Part of a small language model's weights.
Architecture: RMSNorm before and after each block, capped logits.
MLP neurons of a small language model. Each row is named by its layer, matrix (gate and up: input weights) and neuron, and shows model dimensions 48-143. Each number is 200 + 30 x the weight over its row's rms, rounded and kept within 0 to 999. A neuron's up and down rows have the sign that makes its largest values positive.
Before each neuron's rows, "fires in" lists the words (lower case) most often at its 100 highest values on Wikipedia text that the model never trained on.

fires in: "the"
L5.gate548,216,175,233,164,151,158,199,198,219,182,178,180,219,190,259,188,199,185,138,171,195,203,214,225,214,232,190,147,148,243,224,243,186,208,226,229,199,187,147,237,220,164,208,200,179,239,179,173,193,220,223,175,197,215,183,234,203,219,168,194,170,118,231,150,175,182,209,166,236,218,127,166,239,200,201,164,242,224,216,202,205,235,156,164,207,199,222,204,183,220,196,178,221,185,202,198
L5.up548,202,166,183,149,195,152,170,167,177,254,172,222,185,168,214,179,180,174,222,201,228,176,192,215,226,183,256,238,204,176,179,214,182,211,176,197,223,173,231,200,183,135,208,182,197,218,168,134,242,199,206,192,204,196,215,184,191,200,139,154,218,175,167,172,169,141,232,151,169,167,196,174,209,180,231,213,232,202,234,192,258,195,206,182,195,218,172,183,153,238,175,174,192,203,165,191

fires in: "and", "or"
L5.gate512,211,233,255,246,180,218,160,213,229,205,159,185,256,192,202,259,214,210,205,163,197,198,158,195,168,270,204,140,144,180,253,182,216,164,231,234,191,176,159,161,198,205,234,209,160,229,203,198,212,266,166,200,184,161,209,195,131,243,176,233,156,212,202,181,194,240,184,235,180,138,141,166,178,193,206,175,197,172,248,180,193,213,159,209,165,203,190,188,244,141,168,228,210,220,199,146
L5.up512,168,129,197,189,185,246,189,190,180,184,239,223,193,186,159,279,247,211,225,233,177,185,195,162,153,205,193,232,224,175,210,230,182,188,240,233,218,202,181,234,173,257,208,211,159,235,205,220,196,123,169,201,181,203,206,230,230,199,182,229,207,233,205,183,173,214,200,192,229,182,221,175,199,269,135,250,200,241,173,236,197,213,191,205,188,227,202,199,211,196,214,220,231,158,198,207

fires in: "two", "small", "four", "five", "three", "large"
L4.gate391,201,194,200,204,209,172,147,211,194,197,194,212,184,220,195,254,229,165,117,215,251,176,221,138,212,179,157,223,240,237,199,203,209,171,182,182,174,203,177,217,197,235,183,233,198,183,154,162,230,198,122,231,148,280,218,183,188,197,209,183,206,209,208,146,211,180,204,144,186,222,201,224,172,201,187,224,151,205,232,251,211,203,160,190,164,198,195,214,240,219,206,183,234,179,171,224
L4.up391,250,161,122,180,225,239,202,184,181,191,212,186,243,183,226,179,246,188,175,176,234,205,210,181,206,269,185,168,208,256,178,211,239,237,249,196,189,186,208,164,188,181,185,191,211,222,156,163,225,188,223,191,230,238,256,223,233,216,208,164,162,195,173,181,182,233,152,215,206,209,244,151,207,208,191,156,175,248,218,181,210,158,138,224,214,202,176,149,167,208,146,201,135,235,198,218

fires in: "first", "third", "second"
L5.gate85,241,157,221,180,189,199,194,169,163,183,216,202,217,166,208,146,191,153,133,236,167,188,202,203,224,222,178,205,170,166,209,197,207,159,202,205,208,190,227,193,205,227,208,202,182,203,180,209,246,211,204,205,179,159,213,233,215,177,174,175,224,160,271,221,192,197,157,188,183,228,155,187,223,207,177,156,180,185,239,181,186,188,209,204,153,198,198,175,230,215,249,202,188,125,175,268
L5.up85,254,208,191,188,178,192,174,150,267,207,179,195,197,259,187,114,195,249,224,205,137,219,209,149,192,201,217,163,163,211,203,183,190,163,216,177,165,183,220,156,191,158,178,231,232,231,146,154,245,217,241,191,169,222,228,201,228,157,162,189,182,234,213,198,210,180,186,229,204,168,276,205,179,192,188,248,231,172,197,243,226,102,207,225,200,217,197,143,154,155,177,166,180,221,217,210

fires in: "his", "s", "its", "their", "her"
L5.gate686,230,141,200,178,236,180,243,229,191,161,169,170,189,139,232,223,233,230,195,220,214,162,200,214,156,174,238,166,187,189,222,196,207,137,209,170,156,225,229,149,207,172,195,200,170,235,187,171,201,211,174,207,238,247,194,227,190,145,241,190,184,185,224,168,200,215,190,210,237,214,215,181,255,189,253,273,257,186,185,239,216,234,197,189,208,257,219,218,204,231,166,174,200,199,173,169
L5.up686,158,178,222,163,171,198,210,190,207,195,150,224,169,207,237,204,177,192,172,204,178,175,177,159,201,178,168,256,194,206,154,204,144,179,136,216,197,176,251,247,197,200,184,165,237,212,252,170,257,165,252,178,192,203,204,208,204,193,220,206,145,160,235,130,203,166,235,220,229,163,108,180,214,221,213,193,217,200,211,221,201,173,142,200,199,197,141,185,168,137,205,214,185,262,195,182

fires in: "first", "united", "next", "utah"
L4.gate544,183,218,218,155,241,183,214,215,182,169,219,163,163,223,190,172,151,188,148,168,232,229,215,269,163,188,209,206,163,202,251,179,210,196,190,205,206,174,168,212,176,157,211,158,164,253,219,202,193,236,184,214,272,152,211,236,149,150,161,185,236,147,157,172,157,264,181,170,183,243,202,151,249,145,253,236,220,210,147,233,188,175,190,195,231,194,190,163,165,260,203,191,181,221,220,206
L4.up544,197,184,173,216,173,244,233,211,181,184,209,176,182,203,199,168,186,154,127,199,188,189,231,201,215,153,187,179,141,212,246,234,179,289,168,134,206,217,227,203,204,208,212,210,190,188,179,163,219,230,162,203,135,226,185,215,185,231,222,189,242,223,195,232,165,188,199,138,193,177,172,222,228,181,170,204,296,219,167,180,179,140,164,183,197,232,180,242,194,185,209,205,171,219,255,183

fires in: "it", "causing"
L5.gate432,233,157,223,200,142,183,217,224,191,241,246,217,209,226,200,159,225,263,223,184,176,171,196,168,221,272,272,230,190,199,192,163,204,229,161,274,157,183,192,216,230,157,184,224,200,206,199,225,201,203,175,189,204,197,169,147,201,202,174,209,174,193,203,241,149,195,208,208,220,247,221,156,196,210,202,184,206,196,259,263,171,193,177,252,210,216,228,221,217,254,160,188,248,255,172,255
L5.up432,189,215,189,199,130,215,167,165,171,218,255,210,180,234,222,183,181,218,255,183,230,225,261,160,179,207,127,226,178,192,185,179,232,169,206,250,188,233,179,202,233,165,240,127,147,210,161,224,203,203,209,225,158,187,246,223,167,173,192,160,186,253,188,167,186,196,190,239,216,211,202,212,214,202,255,194,194,210,198,207,197,200,222,224,154,221,182,189,177,224,174,153,215,189,215,202

fires in: "and", "or", "venue", "v", "vision"
L5.gate427,229,225,190,203,216,207,222,171,173,208,146,205,265,184,198,163,182,210,203,242,194,159,203,202,158,191,189,207,214,162,286,258,192,161,213,185,209,203,220,203,216,233,158,217,214,222,268,200,142,163,214,150,160,205,172,256,201,256,219,192,183,171,167,210,240,193,244,186,211,184,171,172,206,182,192,157,176,238,227,199,140,189,256,225,215,162,216,195,235,146,206,165,243,198,167,190
L5.up427,178,233,165,180,203,197,227,190,185,183,195,206,224,178,153,188,238,224,195,208,170,167,212,183,174,235,241,219,95,204,181,227,234,198,188,208,141,205,122,247,151,191,185,207,163,172,238,205,196,180,227,213,217,228,135,203,206,160,160,217,217,234,188,224,172,209,242,211,226,152,147,149,154,212,164,192,259,193,195,210,156,246,129,186,167,253,217,238,232,220,189,163,204,165,182,168

fires in: "it", "highway", "bridge"
L5.gate65,217,180,204,216,179,205,215,270,218,221,196,170,206,195,175,185,197,166,204,175,211,189,183,153,186,190,196,218,107,126,204,184,188,241,226,201,186,134,172,225,221,222,190,191,179,202,179,209,208,231,282,181,169,195,204,217,160,238,167,196,193,182,148,257,177,249,239,233,217,218,214,251,167,223,195,191,229,196,212,205,147,169,118,192,204,238,230,217,207,262,215,167,187,263,173,225
L5.up65,200,225,159,214,203,218,210,172,194,196,205,158,187,193,157,241,150,180,219,170,262,200,157,247,194,184,174,193,163,158,181,148,259,194,196,187,190,215,186,254,170,224,176,179,144,210,147,197,229,209,158,199,161,146,232,186,270,166,179,189,174,249,246,221,205,176,166,228,239,175,201,155,210,209,236,204,144,204,191,165,213,226,166,224,235,177,238,181,176,206,160,199,231,173,158,189

fires in: "two", "four", "three", "five", "six", "seven"
L4.gate364,194,206,183,180,162,242,199,160,196,254,230,157,248,182,175,187,217,185,149,206,243,218,251,199,169,228,180,195,182,179,227,233,156,192,211,233,130,233,231,202,221,206,200,170,180,227,231,247,285,239,209,222,92,225,206,196,242,184,251,172,182,134,233,156,229,252,246,219,174,218,164,180,239,198,223,215,264,197,210,236,190,191,216,211,215,217,172,181,202,222,190,238,184,178,173,192
L4.up364,189,148,240,135,187,208,225,196,211,196,218,150,233,159,175,223,236,163,150,215,217,193,193,208,182,197,230,189,200,199,206,221,257,181,193,234,185,170,163,225,236,160,190,237,207,217,190,224,218,217,168,193,189,217,228,184,211,181,226,167,158,156,204,179,175,196,219,191,212,171,192,173,198,225,151,214,252,221,215,236,228,167,208,223,218,210,156,178,191,226,183,227,166,225,140,128

fires in: "in"
L5.gate397,244,174,231,226,213,190,158,198,133,192,230,199,201,146,173,159,195,176,224,195,205,147,170,208,185,202,157,187,181,204,183,217,199,209,231,234,201,163,140,187,183,213,159,186,185,144,203,186,243,212,181,205,194,226,192,224,179,223,191,209,191,148,214,218,229,194,178,237,226,181,165,249,139,227,169,205,179,209,247,152,152,207,170,223,161,201,214,182,138,240,160,190,203,198,237,179
L5.up397,195,184,193,155,185,223,244,166,237,209,186,202,181,198,183,242,238,165,208,232,181,189,176,152,205,193,268,170,175,198,186,184,203,186,157,192,203,146,178,215,181,207,191,151,152,178,200,191,215,226,212,179,232,239,209,216,222,192,139,168,238,184,225,203,147,236,237,212,211,235,212,168,204,197,190,243,197,205,174,194,206,205,181,189,233,223,236,206,192,168,248,181,187,215,184,189

fires in: "of", "in", "into"
L5.gate63,190,246,198,223,211,222,162,228,174,147,230,185,174,220,210,212,229,210,214,208,197,137,163,210,184,193,189,232,184,171,194,163,216,158,203,198,235,158,189,102,220,158,223,253,168,171,178,187,218,210,209,217,221,181,215,243,216,218,166,235,178,180,213,202,255,148,219,213,210,209,203,225,192,184,164,244,208,202,218,228,225,163,194,135,175,185,221,187,153,249,203,167,197,238,182,236
L5.up63,196,208,233,217,149,209,220,189,172,204,238,207,200,231,195,200,207,274,210,234,175,193,185,265,208,194,214,284,229,227,190,144,189,189,238,223,210,192,131,206,212,267,208,183,193,223,186,168,188,230,169,185,197,217,228,221,207,156,169,147,213,158,182,174,202,216,246,173,219,208,156,220,190,209,221,209,204,217,251,273,192,246,166,233,208,157,160,199,230,170,170,215,162,223,154,206

fires in: "first"
L5.gate599,204,174,180,168,212,199,223,242,184,226,278,195,192,229,206,161,140,251,161,208,204,186,215,229,144,181,245,171,203,205,204,242,219,198,225,191,143,285,209,195,170,241,246,238,175,148,186,182,263,243,205,220,181,181,196,188,214,225,191,211,264,191,232,169,172,188,241,203,197,166,188,177,187,211,169,205,165,209,192,228,176,165,171,184,195,191,215,217,199,237,238,206,191,179,201,179
L5.up599,182,229,200,197,211,183,174,220,232,177,165,228,187,168,203,149,238,173,191,239,177,188,212,208,225,120,191,201,219,235,140,222,199,241,212,189,168,175,218,210,137,180,174,177,225,176,163,208,195,171,212,217,211,233,241,226,171,167,222,174,175,226,198,157,95,183,220,202,208,191,199,195,260,170,236,193,211,147,204,202,213,157,145,206,213,191,189,215,176,193,146,189,204,177,255,206

fires in: "two", "three", "four", "seven", "six", "five"
L5.gate33,169,159,160,215,258,204,127,206,213,179,210,184,232,164,236,200,206,141,159,198,239,193,195,242,166,193,201,164,163,149,164,196,159,178,182,169,195,230,171,151,149,169,184,242,204,213,239,204,208,212,209,199,148,266,251,199,194,189,160,181,184,185,206,213,198,206,211,252,206,220,227,164,202,204,151,187,231,230,204,266,202,154,217,179,137,261,140,202,196,199,166,235,191,218,210,173
L5.up33,207,182,167,183,213,197,156,187,165,209,221,155,218,223,262,203,181,191,213,200,180,179,170,210,186,203,175,190,194,194,213,217,187,206,217,230,176,206,194,113,173,202,187,152,200,241,224,215,238,159,205,176,189,213,211,219,232,190,184,205,219,172,215,143,221,228,220,223,186,201,224,151,240,186,204,215,206,219,256,210,236,135,231,243,225,149,153,215,177,194,208,191,177,194,178,173

fires in: "the", "s"
L7.gate582,234,193,230,187,192,159,182,201,242,181,160,171,147,122,186,237,147,224,173,200,194,193,209,186,178,200,217,199,188,204,192,171,191,192,182,192,169,209,177,239,217,156,179,240,211,189,172,202,235,236,201,196,206,184,155,150,212,222,192,187,169,166,165,200,249,196,244,187,184,210,174,199,220,192,228,224,288,192,186,195,223,201,183,171,210,196,177,232,179,203,259,188,256,192,229,230
L7.up582,264,211,167,157,190,180,149,192,236,162,138,207,215,154,213,155,217,234,243,179,227,153,231,221,237,213,182,192,186,237,184,182,171,176,193,247,172,180,183,209,190,137,188,189,193,157,144,158,208,191,198,159,198,246,226,225,156,178,198,198,198,132,192,191,173,184,184,189,216,180,149,192,187,210,190,253,215,194,211,121,210,185,191,252,207,178,163,249,209,209,171,201,181,208,181,136